{
  "num_key_value_heads": 1,
  "vocab_size": 7248,
  "positions": "rope",
  "rope_theta": 15700.0,
  "bias": "none",
  "init_std_up": 0.0214,
  "init_std_down": 0.0,
  "beta1": 0.95,
  "warmup_steps": 390,
  "batch_tokens": [8192, 16384, 32768]
}
MLP neurons of a small language model. Each row is named by its layer, matrix (gate and up: input weights) and neuron, and shows model dimensions 0-191. Each number is 128 + 24 x the weight over its row's rms, rounded and kept within 0 to 255. Numbers have three digits each. A neuron's up and down rows have the sign that makes its largest values positive.
A block is one neuron, or neurons of one layer that tend to fire together. After each block is what it responds to, as a language model described it from the Wikipedia text at the highest values.

L2.gate70:143080126125105093123088081157146137102167131148115136058111124122111104148115149156108135176133127143136140104160136085162157140126081114083108108141143127159110129142134158133148141132141119115139153143193161111152090130168137108111118137181102109116095127167120150175122157116125145147139112134130117108143127141125132126120121130123135123099097128117189110077094139127081114105119109096155140101110129114116109133126120107114144102107109139177178134155109136117091163163130098141110180118110102110133126171094107123122105131118137104134136097104169094142092125089154152119
L2.up70:131078149125111180143152134132127124092092128123143127142090108114117128138107117148111126121117123130128146179168126100121139136124125160080132164108149137123147135121144121100090123135077127105115131168122124105148107030175101136137168140090115114117124094118150172098129108093126102147117137131110143139129160139125135109134118081141135086107149145122128107128132107133136095113105147088110109154176131111146090094151102144142070163119127133136111102113125121089126142116194115123199124105136153163143143139176123116132115139119139149150163135114115161164149131160100125101
L2.gate96:114159162114171126078132095110136153161137105096120141106160133140127112159148125159075127140117124101078134092139109166100138187136122112141100156130122087111141164101119128132115112143142104139122117111146151150157074139134150089152132155115085109156124116124106152130140160090147126121119136138147145109120150124145149132154119115141136154086103099102118148127108127112157150104153145127120111059141093116119126166123105142118068146122097122098116125086122142110132151127126147138184142121081137164143164107131146120172162123078121098073171130120118134096110120134130161085
L2.up96:164089124117123142150103139142133162123122068156120139141097127119140145151152147110119143155132087133168111110131115136119146131163142132169144151110105148145148130141127137113117129114142176125120192147131111099171130103131110126114133136143163127195154147153148097122121135147137116130147092149135145105173140108116136133101115106161096111121103131136121090140103084092097130101154105138177163142079132143078094098124107123119149165110137131117105112200120119135110117109105087129120131124136087123116142176140157163109108161147099101145108096118104134187146094122156107177
L2.gate207:179136103132121133079108111139156125119132148112131150099169153161095092154106084132096092142111086150142137126136085118142102157144118135083129118124122124130138148119119133187142073119104096189103133125166131135161093158116153116099127106116083098140123077130150116117144162102154125087118120094114144161151164107139133127137138099161138143086164085127109117151139167131152096128108088091136122085092167118123153163102132140100148112155143113107112100125122123136132130172078122114152111118129139133132124110146142139114151102160124105143121132124110121173151165151171112147
L2.up207:102143131085103135133142093114156086189124121110105134182081118145154147139139140125144113142093129157125121147098139079154084108111168125102097111090108140123115146129137128094109145155133138127128128138154113108105140120138163168097138133122126092104119174140123166133113112142112129127154110168154129153164159132131117120106096125125128090175146133127105114098106132083110201121156114121115153109113123116111094051158133111135140113098109143113144082106089149143129110099150105163126142118136122151118178164123183137122166103104105107122123151125121167134149161141114116112
L2.gate213:131108125150126138155125157108069132142162090115092106109132095143095116150098117161095124126117091124112139119166146112126101125150099120116097160144109178112153128073107112105157117147110129136106133134142163109139127109121121090134080139087153124126158129144158118128144131130135072130131131130144134145120167164131089113111151159182131083130120145160143103132119119129100111113163150113194128118133142128111141120121089111121109151164088114130133174144143149114121120143165139078112087146141159192140155153146120080130181117181119105101134106133105110105102140159132122095
L2.up213:140146128178163123174097099130141109141115137146143135136123095147110124101137135178107084145122120128150128130099140129112109130081137171093116103090119100080140144109127096095110106168110120110118077125181086124179136149133138117116100121123123134134106114138170105151148159171123113127124179130076109124141134196171097158131151141174130122158102136162116125150124096142145092107152113154140158144081146126120137152143118103117103156128144100169129149152148150164111151095141114109167103153134161107125117151136130119134116145171137152088139128164104126094109134155123136142
L2.gate285:179112150150126130145177108117114107160120118130121149094128112093155118118126074181149163142110102156136136123166102152106118093140111102115104134131134147180156111121127107126121133114127186128144129108163123085127137146197122142117054123141125141135144135132140122096136106159118124096092154131153167179147132158120119091139136153109106124156151146149143100144138091120131129133143088140145117103087110158140119102108115131098156154143114092107120118134155148130174141152135150093098141151125104146133133186112113148105144102141124134128148101106111144089147088155147139197
L2.up285:189090135152178136134155107141109138136111121119128124126147124128133136105168121153127112167148103172170087099131109142093114130120131085127132130127136130176147101139158138137103113094088135146100131138140103152154123136167136133130071148181111108151101098142175152137142149152157096160107132083145135132089151124152113109102176165147135120165149159123151102162124131116125128108148110091185115153138173098138128128130113138095108141131103094172158170118152150134156113157167125097118139111102170103134139148129110136102139158129154136118170102101091123094131129118157129129
L2.gate329:148126161084125142138116125174102176122163128072128154101141121135140141163166107110143150103090123154121130101132121135118145132136108094103093131142119128147174134117138152148096108129117158154154128108114188102093165112143112149126147105120141163131094179136143123133135089092136111119127145099151171152069123122161116146154132119097126143118129106145162098176116094091084112135107135126166154093137116117076120139106068125137131114140110106129168101105118126164144119125110159122178108113091120169124091090111068107136142123126126113128152102109107137135121118138151150115
L2.up329:108122132113138067119082096166117177137125094107137124200141124114131090138096109110118122106130141138150133143144117081133100121130148133114141145111100145155134101135154162135158112069137102155145117158124114099142112151114144122097140186127140147137118138134122160163127167121104060149180181145121128123162114154142143133113124159103122147082168115145120165135129141113116147085154139180131136120104077129107114109110151120140163125159131143136095146102125111138085151170119149142080113147130150124117118131126118121132139085148083092118143112083122139138104118155157113115
L2.gate342:095047153089125165160099101148105128112116119089123177101140132156082132164143116153124127141136103150141115086132135130139111113140139100104065157129119103173161165133081122120099139106157114116112143121129142099146113124139131097146114155176129101182124137137094169108127115133117136137140132130125145108101160141151132128140144121135139129159107082091151093170141133120120145115111123154078126099109111104153109075084108131167094147129097126152114138139124143102089126118113116092129131082120139115096149123134160126151148158138107087095137141131123146163166131149133090096
L2.up342:158147122146136148101161109111153145144103101096113160156136156148147117150121129141102084138115141123159179100114109115131158161147163095112120150159145126156159119166132132104158110133110155108106156150134086137196153066198103138145137157118098139175130103090175099165147149140142132163147121135137153114150177103138127101120153110127134105150165146147107118114110094127130113136134083111171144137118120097112095122107116144117132148159119093142127139142088099134111117120149143144170109120093125147147131176125158118143102169137147136143113124080099137127101162143158130130
L2.gate377:143085181141105166093111085145134157107105082153073150097098127155088174168164099104110136161109130166174157151131083121128099126127109148161092134124155134136143141117135146098155133085117151108098169146154106122130151133153122125115108168132122108127135149128124103111128142125116088122135123111169171139141161112119115123150096128119149139193127118110119115141134138094136092129107159133112148113112154140166156079090103136107132163111109128135098110142143142119121111117111087131094116116113137145148116167137154139127094138108120066143088141138145143129125132121185144086
L2.up377:144172087126093120122142141138141136105094121121107144135121132112137089140117114115147093099158135118099091122129139147131117135176168121129110192092121151121137096124116112068128162123158127146112108077145117121104136093146111158096155203138103124121110103116163107136136124141173149156138112163111135137083129129160131140133162104176100094117117116115093118140126100116160126142134091138114129133140109115094096106128131109166171138164106120170101067038129100099108100107155137126128151119135143155135163109122130131156101136145126114134131122084107126134141131144142149150
Description: Word-completing suffix pieces

L3.gate11:134122124138121140120109107136087143171168113101138112112144174098081124175099156143102146122070137128136141071133174145128124115156115146153127135120147097119143118119116133101132133113099144142193122103095146095141092129117134170085143070102123107121137143113100115108113146088115110111124139112157129128114094153127130118094129135110133157086119117158147139108127108137131073113117095110108177105091106083116130135153162119085138148154164154151158131100097154116095096148111117137132076138121079124098106153124112113119133106164136127125134083085099124137123165161108117125
L3.up11:101137127173115161151129101125089132118150114118130150101131139107103113145171153148116176146109119139112135068116152164120100125189155180141141113113145105094099141167098148124146151123109109144126162108124154145149103134118126165147165104092120087129129138095097112132132088087130120150116174131187136135114121149142131130112153161113132085110101121145132160133143146154145114113120059149104146098117131117132187167149107165147132139146156139129135138108090125107094096107067115119140078159106099115136104140138128134100126107162141104135122105108088122142153138135135125160
L3.gate125:098097174102151141124126167147162122127122115107105168165160110161120090117156076145115188141153144113187155159128094133138106192152108106116149109096157117102138132137146129094135123127113138093144111135127099107091145144131104162100102134145129142070134142108141119118152102126123136121098134097187111139105091114118113160145134131160151116112118106112088146117129115130160137111135144164128154105132142104125101150137138133092127127129160138097137081138172136089140152115149137128117139163106093149160117124093138095169118148137122081104171098159156114115111104134080145140
L3.up125:166117163105078094143133129160112182102097133087148093118126103101126123161086166140180154133144121165086113098118185124106124133086171116160146133101116142141113123111115121109109158135128141095185122143139154163097150126090134110104102093133107121105112077149158131135139094117115079153161156137116124138141138167107119155109118105128116134128144089131137158092131140105134126084124097141144136137097170082159159157121063123116082127157116174149138118136132112127086100113119126142092143137127122139137147121125118107112124100139112132127146123098139150112165121093118139124
L3.gate198:131090145162100137154151116111097151090126139082130145129121100133152114102121144143159120115141138144113097134099145135105143124137126142145136097128097121123147147133126143139142099104147136088092119151144099171120132139096171169151128122074116130092097146122087141142098073101090129120167133144131127120134126138172106129136166168123127109166134153107171137158143123147109116159153125138087052097091168147151131081159097116147160147114130100116115122115209173135118103115123116120142116147135122147154161107134132093129138184135089129123139119167139078110138146112129135120
L3.up198:109142119118152105124106130141103129134133113147150124149134178106125140160111106095113135135092090163130162146140117179146146112098118144136101082108126184160138126135116116112078114101165126106119160138130125105114110138124162093137121130155099169176150081137154079123138127172124103115161133149115182112128154149142147133126134112179129133129122143156144076156127133102151143088119088122117137131098120158103137104132102156128165126132082124106094080136133158118129077171095124148155108092091091127107146124143146151134127139157146106110146185149117115139139112150179099136
L3.gate211:130125136104110168122100140121146179103170121115141134122099135131149092145151150104090123123171115149114114108097147143124169132105101115105149123135111144122115123112141141120103132094132178170156152101091078134140111148105122156134109121144106103110128126132162094113148159116155143102118164152170124080153147127117132128123095108136121132114143133117097152112112134106161108137096142139149098107083154124110147172119065137099128147191162148149128153110157113109138103053122103112115140130162118125162089113127129112146160120153118085069095117176090113154152129149156127134
L3.up211:086127168150138114158135111150097096130127143135164175144117146134107114127132185116170164158143153124134101162121128087133151093140146157135127123144137151080137147107084124120138133160133109117158155162088091100112146103145106143120097121126149087121107125123183139116096099096141129110132133142106139156079097113132132130145104122142150145131133138143165201112143105120150146169132123118105155110154127115064132136144151095106139132123148134173157093127178099115105122135166110164120135146144106163139096107101171092106111155152126134119115119177150137119159119168135106104
L3.gate266:134103125092111079103161090148129128117102133066133104126140092128166107138112088088149165124121117085105110116135112133118152098145135169135148113105140143121191124101137129124114140123143151139147127171137072140159124133115162138098067117149103169134128133134138098108129115118087111121101129142173109106131122127105148148101141133123104177138128083146134103127136141125136069089115123164112107100156112076114151150121155130134138164158139128167123113145132171114099076070133124139164146112144137115098125110109106121159122109107137106089151169106137105117143085120105120142
L3.up266:133143136148159114088128132112150133103144118129133124116119091087121094117138145150098144115129146189136122123146162135133190132159150147149173125115072145136134114135131146135160132135110134116109140123095127126148121125118148164123122094114140132064176128116141150113135133080118114070099143118098155127109136159137142127090145144169128146136131108143133203085104101107111097140095133117097102089141093067097125165120139122127139160141137120135138123140170132133107095109131125136140121129093118142078073103142143110137074109132100109081161130129160164115120117150117081142
L3.gate426:118110123133167085103130112119136094173110128153152102197155126136144112134098140107136113120121109101114161130186125102141138116109122141138157102169085078091147165162104152123107117111091134111136131132109168121135143127124112114145151135145118173135126103067131110180105095100167101136156134131134136141128142149114168150136103115134149126134132146170131075176106127122113120121124143115148176118118134159135124153187114144154099099113103134122138120112138120125207120129169137145131130107109114093116131151150096088126135139146147148086128109135079150158163120128096129102
L3.up426:153122126102127101117129094137149115110127114091106122089146105118157120138136133125134168091121078130139117139109119132147124149140172125157140134116127142109124115130078127104157120135161105121122140136138120125171104189109139145115109116137147129144157120156135130130133161140080178108130109103121099118158139152126111102141092111110055110083123115087101116075094143134125096125104101145133137100128128086105116151018079114104137132146170125142138110101108142091113080112126144108144147132118121159147160111130153188094148109127151121108151148104169129126104116126120146134
L3.gate460:162136129066110126087147148156135151123148142087176135133135102121126107175082149118152169077099134097155111108152124164136132068150096145111161128103110121099190118129109150127107142144111169107170154147151114091141141153175143177110131102086154124138120141163172177125139117143114089170144141145157099146139116117132129123130142096151140121138114098138135167156147127121151104126137081114146181090135161113102115158149176134111177103120133112121124122120144145131129097133105118152171133127120119149128134108133118101135122113123143132096102108118111123137106136158113162126
L3.up460:142153096067105110138117176144124096129126125119120149145099124105159148129146141104143118105066123094149132140089138108127183111128121138141165084150109171094132113103151130107124110159136137088098177146121107099110163117167154154122123114154132172112141118148133118165135073138127139106124153129103147107107109131078149094174103101145104114091125137121142130107105140144103118093133120114134138146126112132109133153105073177085128120149110107177162131154132107138097093135102115105165135147138104129163084126141159150120115147096111133120142103102157104125134074099138156115
L3.gate493:142145169133171083106165133132102151120144097087107122123100112082149132123151142167118127130136122122150115110113115119148125120135102143138169146097107095138129141135117139121135126128172113142164107162180122141102096164124130116140107085081127148103129172119118107164064103070114114148143136142137119129116123124098142130120100094120185135119074113135147136129146090087119099143157145140096120097146124121138130123139120106150161148105180109096094178139116095141138135141123086143122129130095126161089137106102128102137096109092092099085162092126142090114113165127116115097
L3.up493:128142163116164084150160139093147140135140171130143079126112089059084097145120118150167123117142124158138113133142120126112101129121132204096124146110137107136086098120120118155175117163130129100128126134157149140145102139147125142114123133099098141142123104141115096153102110132126123128138142120113142130099104115135132170138109079141145124105153122136118155147169124099108088157145155113127098118127112122080159096111140118153161126149156109138105175115134105106094079152132164130124127127127136146090137104114157123185122107077096092139118111150085147133175165122134091084
Description: Bio "is" and word fragments

L5.gate304:147069158092099131120160176137156122124165108125089145168086113152120122137133129162174135136110172178124116075131106162092121091117124123108165169155147093110141079094132134135109119148114107155123124108141086127133169144136096168166103121123124126125161154136130105100167125133136140150136116148159094120153112161127111141129096109099133147143111153145114135147130124122111112167108116161125104151103112094098114110146140133109149052143134105138141136130168121092100099115122150122155093171141143155117174124096106118148141147113186126142108152137096116144131145139139099117
L5.up304:149099103132170139137140131089167142168148142167145134139133137138132142087128142111137179127144128154133095145131157118090152139113117129102146142110136101101088100111152099125143146148116125129136123126118090164131155097109094116127141149128128147128054124115121133101135143134101117131126173132126141174154177092108126122169114082156134175118102141135112141120141174134116160112127103129111135069130096096107102172133138131126116138158156117151166174109119133091123099141150105181166144091148077138157125144106145145114128138162109123159149140197153137143132164131154159103
Description: Article and section boundaries

L2.gate158:160124142116118116129117088121121105159129143109143104111131170121183067091113144170126137102164105169101104090128160101169089110123160140134122139120136165148079120081122115133159134191134099129135143090108105124106132154123159149119172129128114109149123128130124102125122109150123153125092139154139131109076151157123107140088148112110138111141148129096171138157159133150121102124109080087103123072105124087116155113132133126108159134139136151098126141094183079116126114142175121099137087154131101153128147136090130139125126119088134141101143144120125114155166107108135149109
L2.up158:143121099091127097111124109140125178151152125120142114097111104126130109102135137151106135123145127161122121111138166144153097128119148108137088111141109162177098114118127118087138144132151165111123144085107130088105165132114128087155151148100109154144160160188113104162124159107094108135164146149136089139110113147134157148109139140157122138117126134140101108150186109133082149104142095125126120125084119149147148153187051101170102135166109120104099153103160147125075172091165125124099118113120124106127115120142078119154135107126127132103155139148099146120137103119131131099
L2.gate161:162163158153128133165093152114120141138121083145119127101125145096080153190140083146132131171101134080093142147143136108147159152123126099107137122148131125137178154106106149109114141160113128129156070121125163083119159114139142108161090110121162132079103125145132105137159144128161134103094148183128136124080124150129174148099132151131115177123109085141114144137151102143174128148135139108143122139131129141103149140113113123127141128124123099105153112108136099125150136156119138123140108134126142185109158135121144097122136088156127108165138140156182159150105150097145185116
L2.up161:127160155122159125188090127154074117094121109137182118150105124165112191157098153107109119123148133142106106122139165113134178131129152154117141125129128099112146110149105130105159159128139124121117108139139146101160134114145136130144134147100162122088139116149136114131203133115134095131173168117123138092096119153145076139112115153136128124125106127167104148073153119133108101106103129143126145160137123144131126093157143120171135110135177100162172153128114135130101180143127117139120110084163146143146124142133135056149110138134128148121093116120134125134136163113162162088
L2.gate168:091120109142114113134153139142170113180149122162147156142136105101089134100119094131135157139102113150101129115135110117166124157146133148135118127096129144130165089125095131115143111122099125142143142158124097081122183135144134140164149106088106116108159105159117088134120107122109128092104126131153177154119129112159136119107082111176143098143154151130109145150101088121149105090146111162128151113111131140160151131096119142123141151183171115143094130077145165185098079150114151110114104136117116179166087112129155117112132107118135134129179133082134145157114149127136156142
L2.up168:133146110132089137110160087149168165138168097114137135109128094131105098139134129112143134153131124110145149123168138136114136124130108130159121170114133107112128109123087122086147090120144126169142147116113140115162155157103161120151142090088116094112137119171131130114139139145120152100111132147122086135160114143105143171131137190156136116125149104133157101088130119148147090122137132109115140121092139142141130144146180096076096145087203115099145111110124167141111102122113154119140094101105145139085142172146157115165103122131137098077150155091095140129128099127088177136
L2.gate258:167132140123113147171148135107127149121160128138125145130113108147152112125125168151133132108142133150111120139117159112106102129118098122152138158159125113089167095102107086134088129126154131132127141110140091108103079133097170161114109140116151135133138152131113117089130134124120122112139149144145159169117141158157158167156149141106123115085125097175150067124161121087168173127144125127123135106079093148143127082186121077107108195145113125102094110161121127107117131156126150084137098106089098139114153140101156119115141078147094139122139139138096147129122102139182128145
L2.up258:097137173156114109135120161093107157113110144145129109154154123090091085110134119122120144123149174128139112156163148123137147142116118137160117114159169138116108131135126123131109139141139091138105102111137115114094126141117151142157160153169134111060151144141121144137128133106144125129151154098118150177087107145127114147104131160099179143121125107142135141138127101116122133161143139117044146106112141176155159144119176141179130144102141138092143179133117110099088173114110169149114123142120131109090139106143118073154115127133130116121185138141146182153116120121140170168
L2.gate279:155113171148157171137109111105148157124148111150095116131064086160112160103098140118117134186095147109138140125146109096102153108163148105130113141118157131170152169130100151145113127123140130136094121146126153138134118135151106153134134139108115126131104194153092147121113147106127052132102140149115162156131143136116149147163149135101165136135166107161121090101181096134155144176126101116157131144142144149162148130122070128124109131117100124139086127138096186166135136117101129119140114141131123154126134141149096122126154141137094130135109103149094159164118154134160088117
L2.up279:113119124133122128083117127168133138110132132111100132166184154074148106092140115110114109110117100109106153171168115109141112159149126133150124146136182144117116102118118113112166128044107132131112137125146132146143080175118133114161130177131129115123117104129138132150152120100138148102119123168142130143163122093113152131165129163127097123083111108139102153180123094086154143096157137196096128103116076138123130123089141110140096156099117159161158098111149140142097125132115151150130146135126092138155115094113089127140131125131082117158132111162124114141142104127146086142
L2.gate312:166137165142141120103112093121120133091146099109116118126093107156175100131152116123143146114114134081094127119178145139102162148142171144148106121097117108087115145184089143137152112141154134105154162151127154121120130127146131118134124162119133135122157157153107116118132085137086138103148135125144144118126122132106143135124167136170157140139122130129089175117138049099117108166123099137119160116107148112155160105156128104165121132154149100109123125128136140183130093125107167162093116129123128149066114094138103111166132146109107130110163090127135180069137125140135093111
L2.up312:162142135130165115095094100129147106120130095073091124126100106175168137120135120135133119101108149106118181138148183135138135139123156147114093108128116072102138130109089123086139117161185095138096143128135151118113155127131146140126138168153152102093125152142078119117143099123073121121135142109094107106133143153108146121164182115149133147151138102157130136098181100151151102129100106109085106148155140092166139139160117104155125128117127109150133111122148136075115146136104132140126134153183160141120114123104155114114109125098083146099113138135093108127170135132118100161
L2.gate357:123128134096171170113092066137094119150141097144140172099113117120099102123137095151133123205109134147092131144145146153111157111112133142131131112061118132197142144100104124156103127105098151152112141139128155083098101160119111129163107126139127081142121108131082138128133123090158131112130115122126146139154147077121150077145129129159142123106101101148171133118153117149151112135088142108075118131148110112168135122102108125116109066151079148158100091119176123145132124115102143148173117131133139127108132095125141118104130119117137136102115120130112133132116156148162108133
L2.up357:116164141076180158115089114159113166172085119165137150081098135107090102133126125110113117143121143127093165163138116132136141172126144120177152113104119100115151143075103129119092153138145141159115140128174172106148113102093156088172103134146121135138054099148100113152104133079134138135149129164092119158177097132098159139153153124156132124085144135155127109122115106106112111114115133125106117117140122163140137132127139087103077136107130131138124117138136145100163134122134141138139122117143124128120122127110116126106118076107131088097165133123079142129139129174127143149
L2.gate434:094146134066144138172128101102101104135120100106166150129104133122139145103139142104133133088128147119155113136150146150162155104104133113144112147132158119142145138114103153108162100144147142120147111131102156116091136188129091156152134126115113157135171089155141099113110146128086106130111174134123113160176079086115156163110124147105087149135109133076184098133149140151098180133100131123116104084103112122105165154150133158094124140101119113146113141133158156115166094109138126107142101144149105117131126138123171117098155131122095118145165145127152073132137088119132098127
L2.up434:125121110052167117088147080101130131110149117105139136174180145139146123130137113156142146150112143097126116146151159145086141120118163152147120112150125114145116171103093130091116087072134145128139129137095172119053092172129134134148128108144121113134145100183128102149137154135138134103110159130107131094121149140120126117151106136118140131109141084113112136136167112133126136106166098075111126122145152118129166131124145112129137119100149105131084143096111179125117138111135140141088147141148123110086133099161118153138111104154157125084159163176148143117158149164136099134
Description: Mid-word "it" fragment

L3.gate45:127133170109111151116131105108118102127129143137123142145130110129176101095146075144134115170098131150151126071108107114114122139123090116143129126145182112126119133126127119139192144091111123177091125113156111165137145141156156134081136142123152130104152132137150099128123097127116113141127118155168126157114137146127158144124138109162144119174121125161108144132148155143129062106120116095120130136069126107126126142117118141127102147129099119165101083141115132128094127093125157087110039164123164142125099114126133138151174157194170104132114089108121128135146152132157105129
L3.up45:115133161147083125117091102136100127155087159130123093157126120127106154149141147140128094088115134147127133121102105145098124147150075168132134136078182134140116137111122107147071185121107147128141117116096130106132119179127142125132133138130175146170153109114166095112121149106154149155141125142096136132165100074151140183153127135122108142135119129140093159126129127186114102119126122086127123174101112136104096111121130114150129102213121092130146114141093170100148155130127145138142146149126108109121099121142118166112124119137104127128093147146115172125155151136099158162
L3.gate96:135163148131127125146152181139148111173132098135107177135100125168128086129159126114168137133102126118123107108153086152117135135145097116165087186139163124184112124113117119110158112134137190156147138109114123154121122110188137128138086130135147116103139186105111140111107173138102074171121107131134153114134159127131167123095132108131148171149099125124111106139147135104173129120126134140122117150118082108124110160148106172093110105116102162102136144126139140141113088130129129158098115123093105146182125160121158107171152123149104119140153128105135128104157167121125112120
L3.up96:096126138100154134165108126087113153138125156105155136155114166111136114125116143139129124133139122161140115124097126150129124084134106120128115154192158137135122134115069100149180109135184150152130138074136129158158128119104109124127118148155123143122127151095104146085105140130084117161125144107088115114117149132121127147080177078150143154086092072135120125150096123123142140135123105160132123117132118119107083110147176114126141126109091146085164129163147135110130122074151112099106087099103192136134094110103167140124118098112103133155100108108104097148115133147131126136
L3.gate107:125112167129138127097088129131152165110167136128092145145112120160101071140151182152165096153100168089105092088142112133076124146090147114146140141118132140147121137128103181116175121113124151112133153109144111107089115140131127135141113125129155129109127106164104090151115107138109112112137128131099085133141126103155127117157150129088178084170143128168159088158162107089137103142125114121141106149117114145107167124167143123121163150136109105108142142140144104139165096097142113114159079136082140094115138126134136109159135155150084147128159128140104119112110165120157089133
L3.up107:121089137163113136132084081097103153131136138157118164177115146154160084134129153143139134144164159124128109141111113081120084135163131090121137139162134120163116128132120096147182133128139132149101118139147088139055126134126120110119122131169143135179133108129091153135107115121139143138163135123123118117113168121137128117118138153136157120156132140162132138150136126131154120139126172161127090156111132121139174113148108096167136124137122115118145141170120067127144110148155090129110094162131170155115160138124142101163132154155064175182126167119116094088125148149142096124
L3.gate131:164103156106132104123125170169107165137157108132120135116123117117081128161127138144144111176090168100138114098148089135134095113124112097099130097121155173137110121103087091132162099122139159096097106119124130147147106141117153135117150130128124117122117147152168127148094101111126123138139167152121128164119146111119139113142146148117167130164132118158161081110112117173121103141122119107113085145075121149106099127135099131116132186134081082101124167129151146148096104119077113124144104150129148149130162135114083100153136159161114139149116162145175101155131158140166088097
L3.up131:193114131100107149090115136129114125168135132091121126124133140126087078114111149088169119135100129120163101144151130152070124143127098145131125119119120126132087133178084128136148077104142152154135095107138130121091117111117110178127152090131110080133143177106122095112114107148149142130134110161146115152122130148165106123135131132153165078143111141133115100109114087160120147150101128182146133114081144118142140116162133133132122113086099112126142143089120138163119085112104162112132107135123146135148165157161167132151153144117085157138109161092125107109136114159183132149
L3.gate156:178122215132098109143109128115120168153122149132135125134113109133150127126081114157129123123168145103139136123164098081128091127121121096158109100152157115182126139184173139163101147085112133123114116084134133157149110153120153129125084103152142126111140121145126162108122101070144138141142158152123129159104133160061119150142147154133143146130096108141100128134128122137153134131120104138144102147100113115124118147092104111122137172135119107119102111135114184164127159093141151135104086133138104134114101123083128094184124123181113104132133133117124133079130135144152128149
L3.up156:124147137135160138091110194129133129164134135135146110102110171130099132160064163146125146122101095134164145089138124107160145099129109094116138118126145108184153130135100130118108131116114102135125155093130107084157108103166135147171107152118119114145107178158141129104094155149123147145101149131116121135131088158153107121143120112132131143099169125137175089128131116136124185120148126124118163143117090169117121122073111085122081144134105134118142136135177108157091119099149173179108164150125105156120137142150121115109098124121110087113113156103143120157094122143128146159
L3.gate311:117105156143121145153112128135131110149155135146093129139143110137087150122165115133118099179109149201106112145144100096111112143144178142115171147096164150142096144149142108116169162115141128137093090126136146096099147107160112115103146145139125109116120154125120078120116107133151108152093112133131152155135135111142148103139109118079175125152137127135096135140144118154150113152083146135105127133132119101181138132153161120164125097115120125089160141110159134174198121136105132067111105163113150126102105136151129091152136124154159138122127134137132122123175172159147081089
L3.up311:099106149112119118161088147144113149144117127141118114193139100130135157133143171121147155143082154144126110150125132078129111149115121133089187096151101165157092152126122150130149097160110152112123098119125116129115134154125148141136144096146145127164091121098158132141085128120152096152107141158139122106143131130142100172149090105093159118123109152118150124145177175168157086177163149158112072106153124108147119110179184118139136126134111118126118096118151134147161110155089101103127128155102129108158135140127109127144086149125122110140086147136126102157174124140145114137
L3.gate340:151110136116147138156105180160140125132138124133123112076121131128076140126119100123141141157093108117108158152146109181103132129174129099184130103081141130138086141162114124119142172103083157160156135122124156122125084092131142172138101137092159156128120114172102104134089124126118131120091122132157170151119165158104192112130119171140164127121146142122147115132141107113136118088101094129139111130113132115107137137116116137134084135117072122126129148147143149106138100102137139122162113144100107128171092109103108104187151138127071084139131143096139155121161136135132143129
L3.up340:130115100127085111120157155104096148139163175120143207149135120162120139145129133121148124139134095121119152118139147138135178148146152120156082140115141162180154171179105120110104116123121128121139153135126164118109123145141151143128128139126125121136121155139106126113124091188107113107111108122151127142121113145111119128109134100140142124175158107060135135129073107146132134107123147123139093102135141106133105125085111152149128177153157133122173089160154131136114086131069170130150137127128135141123156151129137135131145089138101150128066118102108130094154164143179121079
L3.gate375:109123175117111143136116135144106125121149145117153107149129156149093118113099128145157138189139114134149133150158075099162148134141084149104111131070095170156155133097136139186139098151149161106134144128170126144114151114131167151126086143082130141145107113171168139106101126145122081148168127150126164150120110142129148119141128143145159130138133130121144080146130130100096116145146123139177144130171106157117134090098109141108112150115133099144129126115202142121139086126116115114119092132107158133147149135084095134114126106089166120139147085153148127136120178151130132162
L3.up375:109108152139151136170148088107117123129138111067147135155139120096121140111120119105138119176125114113158146136118110111167077136134156151121108136150107160107136115142161114129158100134129139134143107186125158113115182135132099134142123154146083172118113136151156140144127170144137113142163144127127132126112117120148123154165102139102162151179053127114117095148103133104129158114147141122153140123144124096165172124181101139133112149101081097134140159120155130138134132131066128094185075126116157112104138115173137168116116115136140172174150113121133097119110109134115141132
Description: Mid-word fragments in names

L5.gate28:153077153120098142123139137145110152112110114154122107120115116086121143158119122160119098136094139128144146128140091073125105098105118138113092150168130147157096114112171103124146090106166149138128140102107101128123164152165133150150122131111116128074093117129164125169183095130109123132128142110182098158109075127159114125140095123129123131105149108106131079111179130127121158090104150069143150119126119128169083137146082123153154146138077127120120114164107157133107131156122156153129102125142112147130104132127086135165111141130143164151131150104140095138154124144185115142
L5.up28:150145102107078121088147107126142158108112174182145186117160131121112130159144128124162140146089114126082182079109124104129130149149123114190160131163122115126169131124096109135134114122145149105144083109147167166123128145119103127119114128116087167102162127140105114159139151128127139120149133144158162111149105125141138136155142119165139148113094103146117098144178111089125144143094109123129147154135108162087136170109086128146137134082078177116106125142093112101118098105117150133137130157119104115110136151091097095132151131100087116128142101109159153124128119117115121156
Description: Mid-word continuation pieces